Part of a small language model's weights.
Architecture: biases, capped logits.
MLP neurons of a small language model. Each row is named by its layer, matrix (up: input weights; down: output weights) and neuron, and shows model dimensions 0-191. Each number is 500 + 40 x the weight over its row's rms, rounded and kept within 0 to 999. Numbers have three digits each.
After each neuron's rows, "fires before" lists the tokens most often just after its 100 highest values on Wikipedia text that the model never trained on; "fires on" lists the tokens most often at its 100 highest values on Wikipedia text that the model never trained on.

L6.up671:524531485451436547441441495470556447501473542587537460554521503436534405499565494500551461451475494470453520501515515540401497471538494454497430448523522499480462434557504567548476480498508500479501517543467511490500565571498496562503482446466480438539540491523582490466411489526445530420550507477456465590538467484525503538556460494507502471482519500487497457514518456499467535525519461532555459554515492535549545535524428582517585544499487492431514472565496500480512480512508568540510468535455516529436459429458446468481547507523459505465464458426515480457507456566492533461
L6.down671:524542436519398428455530507510485503455489519585516509489434465490491542547518461458525497494437414515502536485540613501495497466568523439525476510492554514481574500476433513544391563465588511526497502512524436542535440535539585514519505533494458461409499501490456472568537543448552477505470455524523472531517590464465508494465490492468560517497481543522597497509459450494536486509502454532583401526458497531475528510565491484465429473534457547508482461468544442468461502489528509490558487501573448487486476438454514485485564504500494501496508548519508473522485471516525512460
fires before: " a", "ame", " an", " is", " the"
fires on: " bec", " was", " is", ")", "iv", "ate"

L5.up348:479547557465431529481513451469530506497500456510502487474564523442518381529527527505511501530488538413425537519444492566437489447506542564564455484538583563589517462502489530503455538532427464472529454532524489509514480561472457525519444516457550472423492523493533505507448504469556508527530539522468529494502490567481510521540469423478443511476517492545447496532503544472502467595553478512560471549421535547548493495435425511537566506507517474467567471541485446462503546531520505517522494519470564464412479451477465482535533472529491472422469517464510472424537521550507572494
L5.down348:495497533459463503479513415471484534499514453553516486466561518400520417487529560451539482508476504412444575428484478528515485497579490471563466500570485492592539464465550510508467568474536493563433585516494432548536461526513533501588515531543515477505476546451442439562513522472497484482541566555507509524441538547462539493498440465438497527507476532549518511548488485523538465542530531491524441514431533498565548494505483517471528508524463568411508512481500503525575508457497501489540530476482474507479483502503475401527521432456469467430494507476563476430487451450495525452
fires before: " a", "b", "ic", " an", " of"
fires on: " is", " (", " part", " was", " Part"

L6.up19:479497526500502501509428434447587450454490523472535451483505537462531464541509587502486510509456491483548515546517576489488535508514512494526440542432495577518532463508490527595506467438515553483475455519502499412511497545500455504490516570516530581446477476453484485549524525486543512543516499500529522451452529557469516508540462482504516470459425513558461476430402483474532505482493534515450510495555502505498536476445550487518580501431538529476544434549577445546427587483515486431531564560510557473407433521467499535510592479460562517491481558504488497537520478508561501499
L6.down19:554462503621509453495531509558482556512482454479509572499448418590542575430486498498516472523475435465475572532406478453488499505452506527482507525503486517527572493573504459529527536488498492509512491511458528567491483524502568503488444479464521543512435466500550461470500501509568496573467441524436596430560485486456549463505489499485499465532529609423481543438512468610523513505409435534525477474544519544516545489479522450488494538477473533452496522496519493428490521520520462506567440523476458476504533503532544484540479462415544497476471473445501476531481483477481478508
fires before: " ", " P", " B", " H", " E", " C"
fires on: " |", ";", " /"

L3.up216:549467514526465484522535475508406500498573506492584446453528510535521550571554479526492455545489554521517500441484457493529467480533487495407520470497442527493502547497483452562470571455538577502472580393543562492468487454529504469521483530481479501443488461493488444519497530465460513507476530554477515504512420448507426524604524497472472572480469506475531495564538509462494449510538479575464507497498474510445544439552482483531567428500463480507503486501485473478468415562533469465543492552595473495520474505448524515499520522522531513510487512558482489434574466393442434500
L3.down216:506637492561478468520480479509444557505535528491538489438438548511523538518502530548560491501420499526534580469446515529550483496455526501445491557485546581490486499472433507513515467538540469523443517502498572544588462535529489438576451462485543513492497506558542482476524508498472456506495530558475509521489531454439534406513420498479488528494446501472570453512430553546506471549542494490512503485528463522426487505456518479490492498516392497491485440549479477459570424480487556498510488426553503512482511466475514461517518501530514515498418485607503529441489436476513412499
fires before: "ing", "ed", "e", "ame", "ers", "ly"
fires on: " includ", "iz", " bec", "emb", " serv", "du"

L5.up747:495498441503466524538456515538421427524504468514488473466527489438450437525504505506507533509471530541488487508453537504574445440524498534472495464492539564453486484520449519464475527473505444527525472462452509492461480549522448491465503483575511560537554464499526492485464534386456581502476465483566495561399452480440473404523551481494476534487534499471549539403558468476411546493551507530566515478535465525519431508492474527474545514447418524516503477497469477496548514504591464433535485517511527518466587524578516555539487450521534506544481504550509429439508533529475576483
L5.down747:505467476522539519447484494520456555569458446454513468411501481509543530505562434502539513552537528519502500522457473502534468496526558563510487474463485499501479481492529522419555450550488493528527452401524501478543505392477447477567531504528544471489433499461498456421541554438453502510485487500505458580512450514497523518530488458488588511528538546453586513505565517511429592476567532444593552531462518484481527466519515450483500494462456420524466505509446453471478530526523528418494479518601519497452494411525505523550513488548508464548538489496486541457521456485438523522
fires before: "per", "pen", "ld", "pp", "wn", "b"
fires on: " o", " l", " y", "L"

L14.up305:487411481571512466497528464523461512488504574510501417520481485522536585464521530522598569451481498467525525521514554477514484491496465550488589489516507469515490497515501523559416446494476513453478588470545524570573495456541531553508461496548489576456470477518480482450583473455483475529521454535561474496472531525457562505563501444447521447491501548552545415438468493491510448547486451495509488522420432466489462629510488504467443479451456453502489451551543505536487529487518597500496535460533446520475558471487494476505542485555513531471498494500463592509483518477481517489
L14.down305:515553531481448426484513492508514424542495525498508587479507508509523548474478410446487543515486514558556540532489515500479515469472476436520492519546497497445422435454472494543495475466464490570458485445540459507411486500546527570483478413485521525498480529523488468486555463500458505402514541534523518566494449485513482483498458491482542490485613497497504515402448512548527506577475516573505502510511438578545516478543491571502504453492516460516498411460579563536567549464495543433518513468476499480455582490504506534512435487508485492441515493518496418581578510467456508517
fires before: "1", "0", "2", "3", "op", "e"
fires on: "–", " ", " St", "gr", " st", " us"

L12.up48:433533434485521504494465501497463516495507575482487490508497505443452471478518520484474542475564463449489543464464542545525515454520531503548481473500479461471414452468505540501560415538550420599521429517471542492492523445515517536505503554553549485468519491467479503472541514559519489517476496427559533484540490501507531462517466525544548502493493507517465521422474522483465514429580486471475492480500535524456554585448554535441543550516490483460553469476452475490471484491512502513594468571573537501546453377488526549494422422527554568550493519456497434513448475467413457481
L12.down48:536487512515531470525482494531506472456501432547542463533509523499510472482504490546483539559514530531522508549542525426451509493453519525474528470491449479553460579387509529488497467548502506546522504512479514501521493537424482436469542446459522437586541530524472538606513469564455478482492488526450495536460539490469519485465511395497464497477505519430463451549491494493538453460524481483538378516605552538579519525558505463554412470534420545560483463437497555544518548458452466521534459512521469518540500496453485508474434621528503481472465486464537489474520500453506487517
fires before: "a", "er", "ork", "n", "ay", "ip"
fires on: "ic", "ag", " Y", "her", " on"

L4.up603:510504544468482552510524537522466476492433496508521482502495513480447479501561457529593551455484432398481467506507572462515535430578468512493463576511505523520536477496497512496534446532437532528473482531533571522466510501501523459505394539445473484482515555497575580472583556416503496545517503537569443441497544512481498487410502482443395440464490474484513477456427469485528511525502494492514479481463448566532518567492573511450501518492519471456542476439465458452507519472469523470539482474451494518521537476572584437470520451507466489463570465503547551526501528521529443526
L4.down603:549501545458497466532543546508463492570503533478527492486521522468426513490532494548528518487508541504591524576492577494531523478563445541456503592470493511498530454487533484482499458463498504448450474497501563522519556480424464414511400490499432487491545473520554509452605486475504534541527454500581507427535528541497528532551533513425436530434479459458549503459450494460452524485520501506456449498448551518526600556449518512486465478439481455510507485494452512543504518504505521495491481549428609498558564507527513452442476440494478454412510480506526526509468483548528439510
fires before: " |", "al", " (", " ", "ical", "\n"
fires on: "\"", " med", " /", "areer", "usic", "rit"

L15.up433:495501477522466514501532457558476558504476547515519536467456468509511482527531531496470427552458499498426530486482463509431570488471398523514525518499580434501487523537542497492520562483443494605504516495546473505490411542555480516492513474476494519414549493427511415504452572458396464451487467582520517462524542448531519493494577448554516496528523542548474474465443518541503547499493457524528460493455484475536583601500516436501519564479492461464492503475499474519435542474429471511536569557559482467505624520488498495483474474529473469522509525540486452549494503534516533530
L15.down433:475535523483506567488500488441523470550549419502506516495547506534445523522536490552556584525517455502588536534547515475498526453424524507507461498502428497488501451520494561480541513482494370435486468383518483469515532479516471523525509466493480465526519495516525494552536516491519479461507435504551554566548481481456548479449508494501526548536478569492477485548495521468489429552490514512485472474532465428434433526525486589469524404460468488475544511570490486481460487450579513539564488525494532490526510512502513472444505545417492527453517490527472492638511488499411514417
fires before: "out", "ov", "ain", "le", "il"
fires on: " ab", "m", "b", "f"

L3.up577:469473445432442514535474529563509554580590515512526504431494477469498479431486428515535486446471448544577582430401560514612509498452485535533439541483592494489483574547524453516520502474491496521509494530454554508587493541473498546544497487435555527444545473519517478488539498500492451489509442470531437450465518573494497561509475490534469506512464493522499479523501491432462493492487534530545479438484482396540522480544513533581465470484430521551499471486537470464514497544536500533522470545506542479478510426616517520449550519507469516469460506517528474511456504490506474468
L3.down577:528518462491502438575525531526496484462577509499571518484524458468429537507534477459476478523452484464547517542509552577480439484485496449518460435569510581431519503519486494464424547532493477539452513477490457482545424542490513464486579525555506553432555480499496559471550516444442482490483531451510529457502496529528506510479530486513529527465461488500467523512495483473392509503494601476512504432491569481496526501459478550551501480495512545490492480530468477480540438537523550522549530479448561566532480420581588398444528409506454499453549463490552509517443497542515461458
fires before: "ed", "ers", "ord", "ly", "er"
fires on: "emb", " play", "ign", " rec", "ident", "inal"

L3.up692:459566494515502427479589464549452438511532513519463498499502532528460555511537418504506523468565567459451541503494544517484418436497459464540497507594499483474483490436447449495466478440472503523432496477430487575544482531488539549533514598462439501540480551483546579512518524490509514499474546457546455482453487539520510566481463451426522505497493471481475462480544451495511471538492581474500526481454500499548498493605537468469484530499500490499455505540481494391478541534498421430483529485476460566599512510492577465474543508468527504511487564493459495443425493475505504555
L3.down692:501539549606523495546493458440503442507481485462485569454517528532480527489548471521436537460571478461489554535489576531562415506473463504503560481591428433467502537455464454433433481492457500464469512482457474554442528498527492527572463483487492546495618540545494537518582495536530594498512504484422477446517527529490507550455513497508574470475490494502446474508536469506463509516412532466508497495525433554540527508487556476516485539502481485438522523525492481408533519522468548441582494437506462562526519545490448488440536500483436500523444469540474475478493459517525473494
fires before: "===", "ed", "|", "==", "ion", "-"
fires on: "lect", " |\n\n", "===\n\n", "==\n\n", " elect"

L3.up403:465428469539500465504478439467499531496457451475511518506504582514455484531438526470458590531468553568559519494502466505502482559533533461495484457452533414449488451484485479532517525469487463576494528532496490456521474541442483457459481555493500471517605530520518485414514555355486528454454452543518485461479523515514571449507526528552509445474493502474542454526528458531423556467556493465457516497429528522428534445541505486546498433549503505513556460470462537494523507497565469382477470525531479469456500526534517564496535526546486490482484500515545485544485520587565531466
L3.down403:479477502523538502474482534503467560527454482458535524415457535500507506483476528551521547477545564507473496492485478512601513490513548400550407413465543482415488484527448507552535538526491503541542562520514521450550505480526473519507483500487598408546597490482484454492525539415473549469486517542507437446471577490518566444507491474496480460513523546532501540509483471526499517507490491498552506501467522523414458426524450531532466476531494379438543495474493513450528490449505502466469451548549418563511540504431549522493476543500538498495503469455506439525509524537586479462
fires before: "per", "ld", "am", "wn", "pen", "ound"
fires on: " o", " f"

L5.up81:508581487562498546453464449511564515528524528457493506536472524499503415457521511561446520473473535512439564490529501540495487476585550482515441509534512472528542472421476524495444473458482571491569483555519418516501494489471519512520415479504412454539492549516597593521526521462543469523513488512479488454506507478535500489597495520493505552513561520526498387551445556504489522544528445575500405546430492514472514499500447497588528537479492506480488473449544459458470458508542524540570503460488521506440495484490470438494522531518497541440499499492435444447533432546544490510
L5.down81:512526484476434507481507367454473567512564580571512517512571467512525501438484609449503566531523506537523562451487452595493488549579493492535474545511508469562516489502479398451445492464466555523452504509506495543436432473499494503485498434502537434499539526507486539499440548498511461456501504524538541528456497539542546470393440452490520495507500451456496500461540562521548531566460525482564527531486470501515532464494573527455468436550580513461489517481457464447514500486509554479517473500508502457482499535521512436499513529474478520410485541502451494500540491493420507542
fires before: " a", "b", " an", "ut", " G"
fires on: " (", " is", " a", " was", " has"

L15.up697:524581557435529498474507445520448458525511487485465472502469508422488512543560457485478524447502512523513553496432494510476534517485508588514470441543431517489481465540550500528430472572488406485488448459487468443552428526513561554530456467468483479436457428525498505546538533528474519486551497574551472454510477485444501534564495552508527518551584470492490452453491474511508490569487443548467511441428460492483497500570527477470500515489523415493521517466460531503511549527529537518536554475451444486484484567521491510462417468493450540556553493482460575430529552516476507612
L15.down697:516532543462511520477506490480474494470498503529470524544528435437513516495564493460489511460571554563527514412407501519561575472542487414515548470535418555443415480516446540499536486506448522505493405463529398479500557505526508480452555502482454511538539506580441495527531492556489546485538533550570515465501470561560453477506473471538451524505571500501508505477485475439508545497472449588470483505499441481513462485505493467475482520493486452468538558573547512551494485455482440523476489482469540492494435484555565568502458497479469553479512514475443536501507484461628467544
fires before: "0", "ated", "1", "ed", "ted", "ate"
fires on: "–", "op", "ip"

L5.up207:514523467507558533509571515487521507510521481502499540474542543471496556523508550416462568524493441519478479451528553467469488426471501496446542507541508528540632441541487472539555502493486542537542490504556519489495618477431497523493575508505449555507457532462539481519512554435532530570506444528494502513491518395535525506509433470461428473420460485431505521496517501582487449482505468573489461516508496461563559525485535559473535430521499465488517536510522471549389540507553501464555480542560444492507497481559463525511518452454503540527506453526520519532490501536494546589
L5.down207:525533518510609500508500482492504554410578528435509489502405494486435443454484550467493516447501451480522485453518590433530509454506523571540519408460509462525534480517490415601522468525472491483542478475524490504540490488458453457563431548474554464505399521511535457521485480510504509569470557479518480440486546459440511473492451521513509481500521606501503493512485483515480480531522498508459469556529573448503497482542559503554519519593505463459581474491500467501463477524493535444560482568582460524499481528514408481526477485488494560512461474544510526536491537504452470555
fires before: " ", " (", "{", "\n", " m"
fires on: " /", ":", "^", "q", "areer", " in"

L14.up516:468544407476454494535459493473521505556517522378536447439461525469501521564469521421410445520564455513530505463438520519534447473509445492457497567554469520487460461481476498490522459398535541509436472546501547510485606500419491503426482495501537485496483500423498498510532504503454536602482515493596492541444487487476504530461520505567529566551486480547485455466471543412520522483499591488505513527542502474499494488541523460499448548482424514469525521489473518495481456479527541517521442565528440511476469474482498516509555487582494502549502484478448535451445461531458530472
L14.down516:548508459472532502467522475456416548453497463502484502381491503498523506450495540546479502522458475447558485510473498540609458519474477439489488478429500489547483504476554498505563471578470475434564524533460490500525441430578499444518454492551493493455475486507502553575517544478451473478501516462510504489545471515473437487482440536528536448499520462491570508562469527452440472590538471456542488567509534468446586440453515496441488492501502579565498536540460496572533527539513492618467519521443511516463544516511502535459435501513468556510531530522539438504530570502530541479
fires before: "ed", "er", "ial", "es", "a", "ing"
fires on: " play", "ic", "ag"

L3.up82:529432522549459497527471503603407519541496573468559551490498493520491529531553499510545505500500489474509530498458477441486511454510598483467454480446430538513458543481515474500457511545479479503561503464425500534517529564514439465518474515442437490490519582510531508478586537516483461567501508469530510518519493535513435459528480419490455506461471529512470492502548493467508526544467463505486405491562533583505477450510466479482484541565469453533455525387525532453555511484492466523531499456602524589525508497541527489444496463414491455517589513487479550423511534494498433522
L3.down82:504495576582468459582442488522517531538451495579561490549526483517548543471531512456466516495511441532446511513369521516442515525476484491561490455458432596545496514520487490436432469516529486538544550404476499482525556468521482475457502506491445530457512528485477470433540497485540517543586481433528520444538491503530496528523461494468454501444499488511530528480523532456433481562472454469512435520539547529480552605578482487529451520531511477505468527470501519501506536454496533507508449390535495564535517468506498503458491488486492492453567515448538481410539525524450462442
fires before: " |", ",", " (", "\n\n", "."
fires on: "\""

L13.up20:515536503524437459483428527525472471449501532464460545471534504570457453479485530524518500470491476476476500471442497480447558532510505524497438508482466538533595492454486464514490509522424495463461522419519506544578498513522496522521468554521494505556474501551515492450494490543525487484595508395589391495556458459519498490439479455460500477461566507481521534488513470515509563507466443509501525527570508455522508490533569573434483415483456508526466518521583508546550502548500533497524508484574571477507485467552536454522504349481552518412492493491502540527507445477500432491
L13.down20:494460499524495470452525539450482519510510421549505471509453456490448551432511532504479516514495539468507560519530493550372511459534472484468471540566541492594526474495510500491466550531561535569500517493523481465514532483543452491517568455489486538403573521503495392528502434473541427514490425539430544520536478514548475530515512459516486481524469426537498423457466539496499565496538582504529589494560431515494571491432510477486538493479526533514486483488445536513495518548505532444422451515480515523479525496411411477518504546456489587525534538521493503479483450480545539479
fires before: "al", " |", "s", ".", "pe", "it"
fires on: "ro", "ur", "al", "o", "ail", "at"

L3.up55:477479535532513529508478498495541506436451494473563475486513461472535525510528525562506516498443461429533511512468483513553459552601530508423484492504475517437473504447475483482547461509554497473550590505514501588492558507432520467501565594475480482502482480474561521453557511474507458490450486450503471545515538433446533446547525542477495503480413455485506437494492447465467463497477515482435565433502514430481521444508534493489536433542529535519503510421532463460535551489511491444438569605461523500487483537508468513467558512494511580528476497572416574478525491553436556545
L3.down55:505512493490546543501432481447499475493480557528436523506503487506415486520518450470507498475542496486491519498496480558539477470417523513460531474455532510574591444524501484516518530499476485557497402537513467496494540495483440447495490428623503481485528570556469490571499549470485468418470526559445495447421502500476516544435604472511471495472535543463504471545507495498469549468516551492557577526477478530489504451489390462517555472489446447462528498545491515485484425505551486424521517520534469550508434487524484471563481515413543498537529489479622497554499502511539515532
fires before: "per", "wn", "ld", "pen", "b", " |"
fires on: " o", "ce", "rom"

L15.up264:500512572520470528474578488471562479568473472511472463523478480497511515543524496454514487482479475500482508473505485417505437534566530470501475507534430505536534498555467526557460535471479490525455484531565622529491494456538481453516485558429538544488486520478575450579555543582512526507485520551524475537539501516504467456433449434492438504477545531473593426503521488502513497504484478453426493425551478554422503457508422468495526458482510456473451495510519462457508472518575509588524422482509520551500418430529449477527475484534489507496570450562474522543502442437555488487
L15.down264:510569469496583484511471470515533526436463501476503424522460553540547472530496502498503470546510570510506457425528500514506520423511516498488443583408517564446548490488418553430517561500483554445536510469536555454462407497507515484538541445439518461550479510530514488440532523505432470529532523496533509450526517581502503504529519491509486507533503545472468496459549489533471376591466572488556471449473484525512461507511475608556526493401417542467526494535482511532500500511480538485515479475493469578557513536485471452487472512511486516512472394528445490540487465478508511502
fires before: "ing", "ed", "s", "es", "ame"
fires on: "ollow", " be", " includ", " bec"

L5.up111:513508512430511496436462542503510510505445534474620505531501471506505491467410505504519488544460490532543463525492523459553431495557474434548432481568498560514512519495485496479481489460506555506565561527533504500522488535478524530495482505447519547517431515508573432535405558501553520601520529526491512504462505609424511593491494505483521478465501510576481537498503501500461456517496499563554547479489564420538542492492494462540588480494491460478537492512589504466439491462471486436504429605534538574437432538506526459509535468481494536513446445491515498516483478508549487486
L5.down111:553532518509508521493512456463549513497593475505533494509470454527538481476464504505501490568523457546505516527467545521508465473518466451543443572459476539513516557496426492486508467499488451559527438466576541500486454498429486542464504501522538566521468557529502441531428491482486538453485512520424535526490518427467597516535508485459463425505475565558506483491501463503549510537434432515566574499517459508495572503538403546508531540498448493513443544476609488488530508493553463435483447535541513487510474436395542425488483512423440527500468477500519497542442550507502423538
fires before: " ", ":", " (", " M", " S"
fires on: ":", " /", "ice", "orth"

L8.up624:609456504539513578532499564490473511497524519503502459482535446519488430546558528442451539512463427472524500464514554491466494449517506501502468530550562533522556538490469588509510478510483482450521492508478495552597536449463498483494477479424490481383478506513579520472495493451561465584486396437546449515483527480426499478564517514436497516551495519520531532539406445540569424503490525494522495538484437513501495483482437454461575487484453480504443451529536499464524501508533456535583494483514518477508481461495529519541455500512459512456524491457462500521418518507538527595
L8.down624:463564525503468483452480491405514411486545445470499446468409481520535541437489491562526477513540424554481538505479479560475411505504539486554541512497514482525460468498493463528504455494509462564472504464504570567517506505477505565512516448559516509520523532557410494463454468487499493481455529511468525492549464482574498556511475448503470448412507620514536517523532513440487550471513494492524488490523487502459539528602472511552452493436495528483480479467444493616466527517491510435422562491455555514513566499494507506506531449470619484548542463502553462516500509512475462479
fires before: " ", " (", "ed"
fires on: " /", ":", " |", "t", "am", "ot"

L3.up401:508551536508443445448539452514446540514518402465545505564497569512507541490545514485532461501514531468435478491479508526531512456462502422495502483464486497479540496554463572518550526462441546465580553439468542537517523532447527533455464501444450458519462492496551448503499547519514501441429526546479479557468534391530563468523526513527555473517475473442535519509471545492604481502505510455520492486516424525484505476500477451601500517621460516504503439568526473490515518571513503523516501529444522535542433522516533463541503502563515491469470429524511576509486478437468541409
L3.down401:532567576504467464500482535451490556517503455413533462587470448513608497511577495556554488439490508544471493449501507468534443461500509492422533502525520490506503471556514534538519511394453509494534500510502552442522483470509503558469521469476476552509447454515457512485521488508518529482475528472577505586392531390541482428534516559554467471518541450468525516530471570510490486451464472515524575445468523599466525482555503490605504476538428502563474474500465515461486474548465472546483507503452492512531528439543468447487551493519538482486474463491494534535454454487466519495
fires before: "ing", "ed", " as", "es", "ic", "e"
fires on: "erv", "uch", " includ", "ollow", "son", "gh"

L4.up392:462534533583446394527430445512486481554529513495474447519490530500487498493568514500545486458538500538528496460466545571524522429533509514462491506508527502473467521517410499597517465499568481564454510520496557527529481578421444484520449560468476412569501517567525453499559516506488465572483440550588454523566554557460502502520506475445501460529440507483504469518487480456477501489513517500491522512460478509475484570506430519489513459538554486537517523522586477512502527442472470459481507516568478527487501451516475546576534428581532489548576495492490473453495505408446515462
L4.down392:521542549534413486479463459513508481519506510488484459434471510480520518446546464533514493469506431482488538471460561586526515412550519542483528510498556447501499540514435494587501522476521474506425509568501544515483510521439484537538432529502484496537512532537538481540495496549529453516525498509564487498560530521448504529554485471454472480501476557520526502456430573473445535525461475504562476533487526555449443505499395526446509416491509494507514559546530438466482552399457518472447458517534501595532485452434499545501517482573562532482590401465483518457511527442438496481
fires before: "ed", "e", "es", "ing", "er", "il"
fires on: " us", "am", "im"

L7.up227:534571563553456535549491560568420560500481612408490506430478479502553475537513502462508462461566554489474600452461476501459463495424452541534539430528560518532529480501504527508462532564499522542485540480472482503455544478475543527530505556517537449512518534431483463431462492502462476553527477527474544450422511463430509511469496463514469520532454506460502532502475498552454461508507497528494483543536474507433474518474475474425486513465527555501469513479455538449446459436556463535547499559499557496475494526528442501514517571554480514471567472604534457492526538453505480429
L7.down227:451496541474474498543547419466579522538478482532576512449481494499460489475545555521435482528554504464421436492483531511474509472485584544492545455555521481512433471471526524557480495451466469553583531537516488495427535506534381514531502543473495530439500450487474506417432473438546545409402476521473477506501478481494500499508489542492484468518572521466478565544467526527500494475511476550486498480526523539540500477536485492461557464525467552454484519521534508507510466501380528443437534497582536547585528432481478535491453512478535517520567488510503567554505492516532417498
fires before: "out", "le", "il", "g", "ov", "ro"
fires on: " ab", "ug", "ass", " out", " cont"

L3.up498:483525391508537449602570497515503503571437503464469461440507590512532481505496490467536530558464458468499523469488555507509511504459440431443594516557493465479439509477454531487499530480526531498476511477445526451549518514584519469578478510457495511563485496454501535519486558458531501518419481485518483441436535552506566439525524463503478530506496493441522443491577471486474577536486517527488481428493496510446489501559472486427479496484451442529521461474488469423464559511566516500536514469556494562613537490438581496519491488501567472484553542494469499484474488576478487497
L3.down498:445531506586455499543530468471569507485424467454484504482483477503550516542506486483532546527499498401457547465467543543602480500456417414437561540580464478466477554518455518551505488507541521490516464472456467533448521491554489535544440470521559447550480571503464530491509557514509461426417461455485464434445483569528542464488545509506532464496527551534489463512496470521544561529546562515541436479480498608515487500540536436448473468555447443548541500476502491458550494506505475529488484522564481488542510504434509539444543468506526481523475503478464433498579509473448488497
fires before: "t", "===", "p", "==", "|", "="
fires on: " ex", " |\n\n", "\n\n"

L5.up543:490528489426449509461524498462508393533474498479524516470552532481458533513511572462490476497426474556503507531492447522501583495495518504499475518394529458518507506530525476530523521545445519476515516494448392493493526476450398444522507493532499423497518492479510565512523488420508423519589520523581526507503440484496473472529462580531545466473440500526551506393449461484543492557501499527555485519582515489492532526494551482524537560462586472493459444512540440513486513454513432513507552498539525496475460485553515522570550454521522487493486539451584515491393470536529512472
L5.down543:502585524509562450462510511521512452514451441449541549546478561520517495476457509513501484484503446499505538501485435512498502423513545450575569458510477537529443435586486483476517508489519509482437534572487509477452487544532526538547520510593511503529448501471448474525483510513580529608491525496514488458537554501498497505449473513494468462430477569440557522455487447584478540534469482444436525467537461524528500382504523504477569514513524506466545448572524550457428496474490557508513515489549519478504458455452425487556476523455523426546523520507430437543458486453537520541
fires before: " ", "-", " N", " |"
fires on: " |", ";", "\n"

L5.up249:555528461490579516451526502519548468512482568463452556502499583499420508558492510495478558454467489452512433466501640442555420465507485515494510532541441541472542456470507517550530544509537447583502558502532520543592529451476533451531549486475536538521444462483557499451498535441509520545498493549497455494505506524474513482544500512471405492461511535406471478447498533542492496497520515536537514513453482534504574457454482502501599462524481441510499526465542519523499516510474453480465420625540519438467492465478529503485488452498546549545437489464485513467523518532525525552
L5.down249:579480512509498512504418515553515537491540565460490533533493492547474489471447494507445597520426435499532475481471508446538480502463500522488552526502479533476531521478481455524482479536519424501526442532533478452646460479538510473537444494460476500501483487488495533458561525536510576510444516512492519437501573480496542438584464503458510543492513460505447488469420528493503436442520481477565435585531503528544489512466473501545507498445479493494519433480518457532432479456461467446589490587594507476506487544450525530538448476460449593522502569573555487505501505524510483498
fires before: " (", " ", ":", "i", "al"
fires on: " /", "ation", "ity", " m", "ot", "/"

L4.up762:461488549534484478501522510559496496513460503564515538513493526580501598520494536420492431501468537496425494456494427490584422488433480496512455456526502503470440455457487503514553508503527492494511527475622488458512510461493533550424497507509499472573525548542488500484507451487485618507479466529555507525550407461474464504503524502505497465529467543553544502562496458442455523482514547529505474518460476571397518437595536512527447493447474480495403519471480502518502437447563455455526496559544524499450528501541545536528520519507426480494533537527506548449452502560519500470
L4.down762:526506466619512532586456584510525532485485504457569514470504536483502498508535524474511561427501466503535539493470432583573549467440510487422446439470536537467474496504450536489563486606528501445534532455514517420524534489500571485481553532522534498547521476494536594498492380506457494545463501528494480492502526537456458442487447498458494473583501503487520537455471451551440462510462550518516462550503500539435530389539475493457481515540488450551501493494494464494489499503510448510461514503446490485451485542466474452500485482553439483539487512462466494479509525483601480565
fires before: "per", "pen", "wn", "pp", "b", "cc"
fires on: " o", " f", "ep"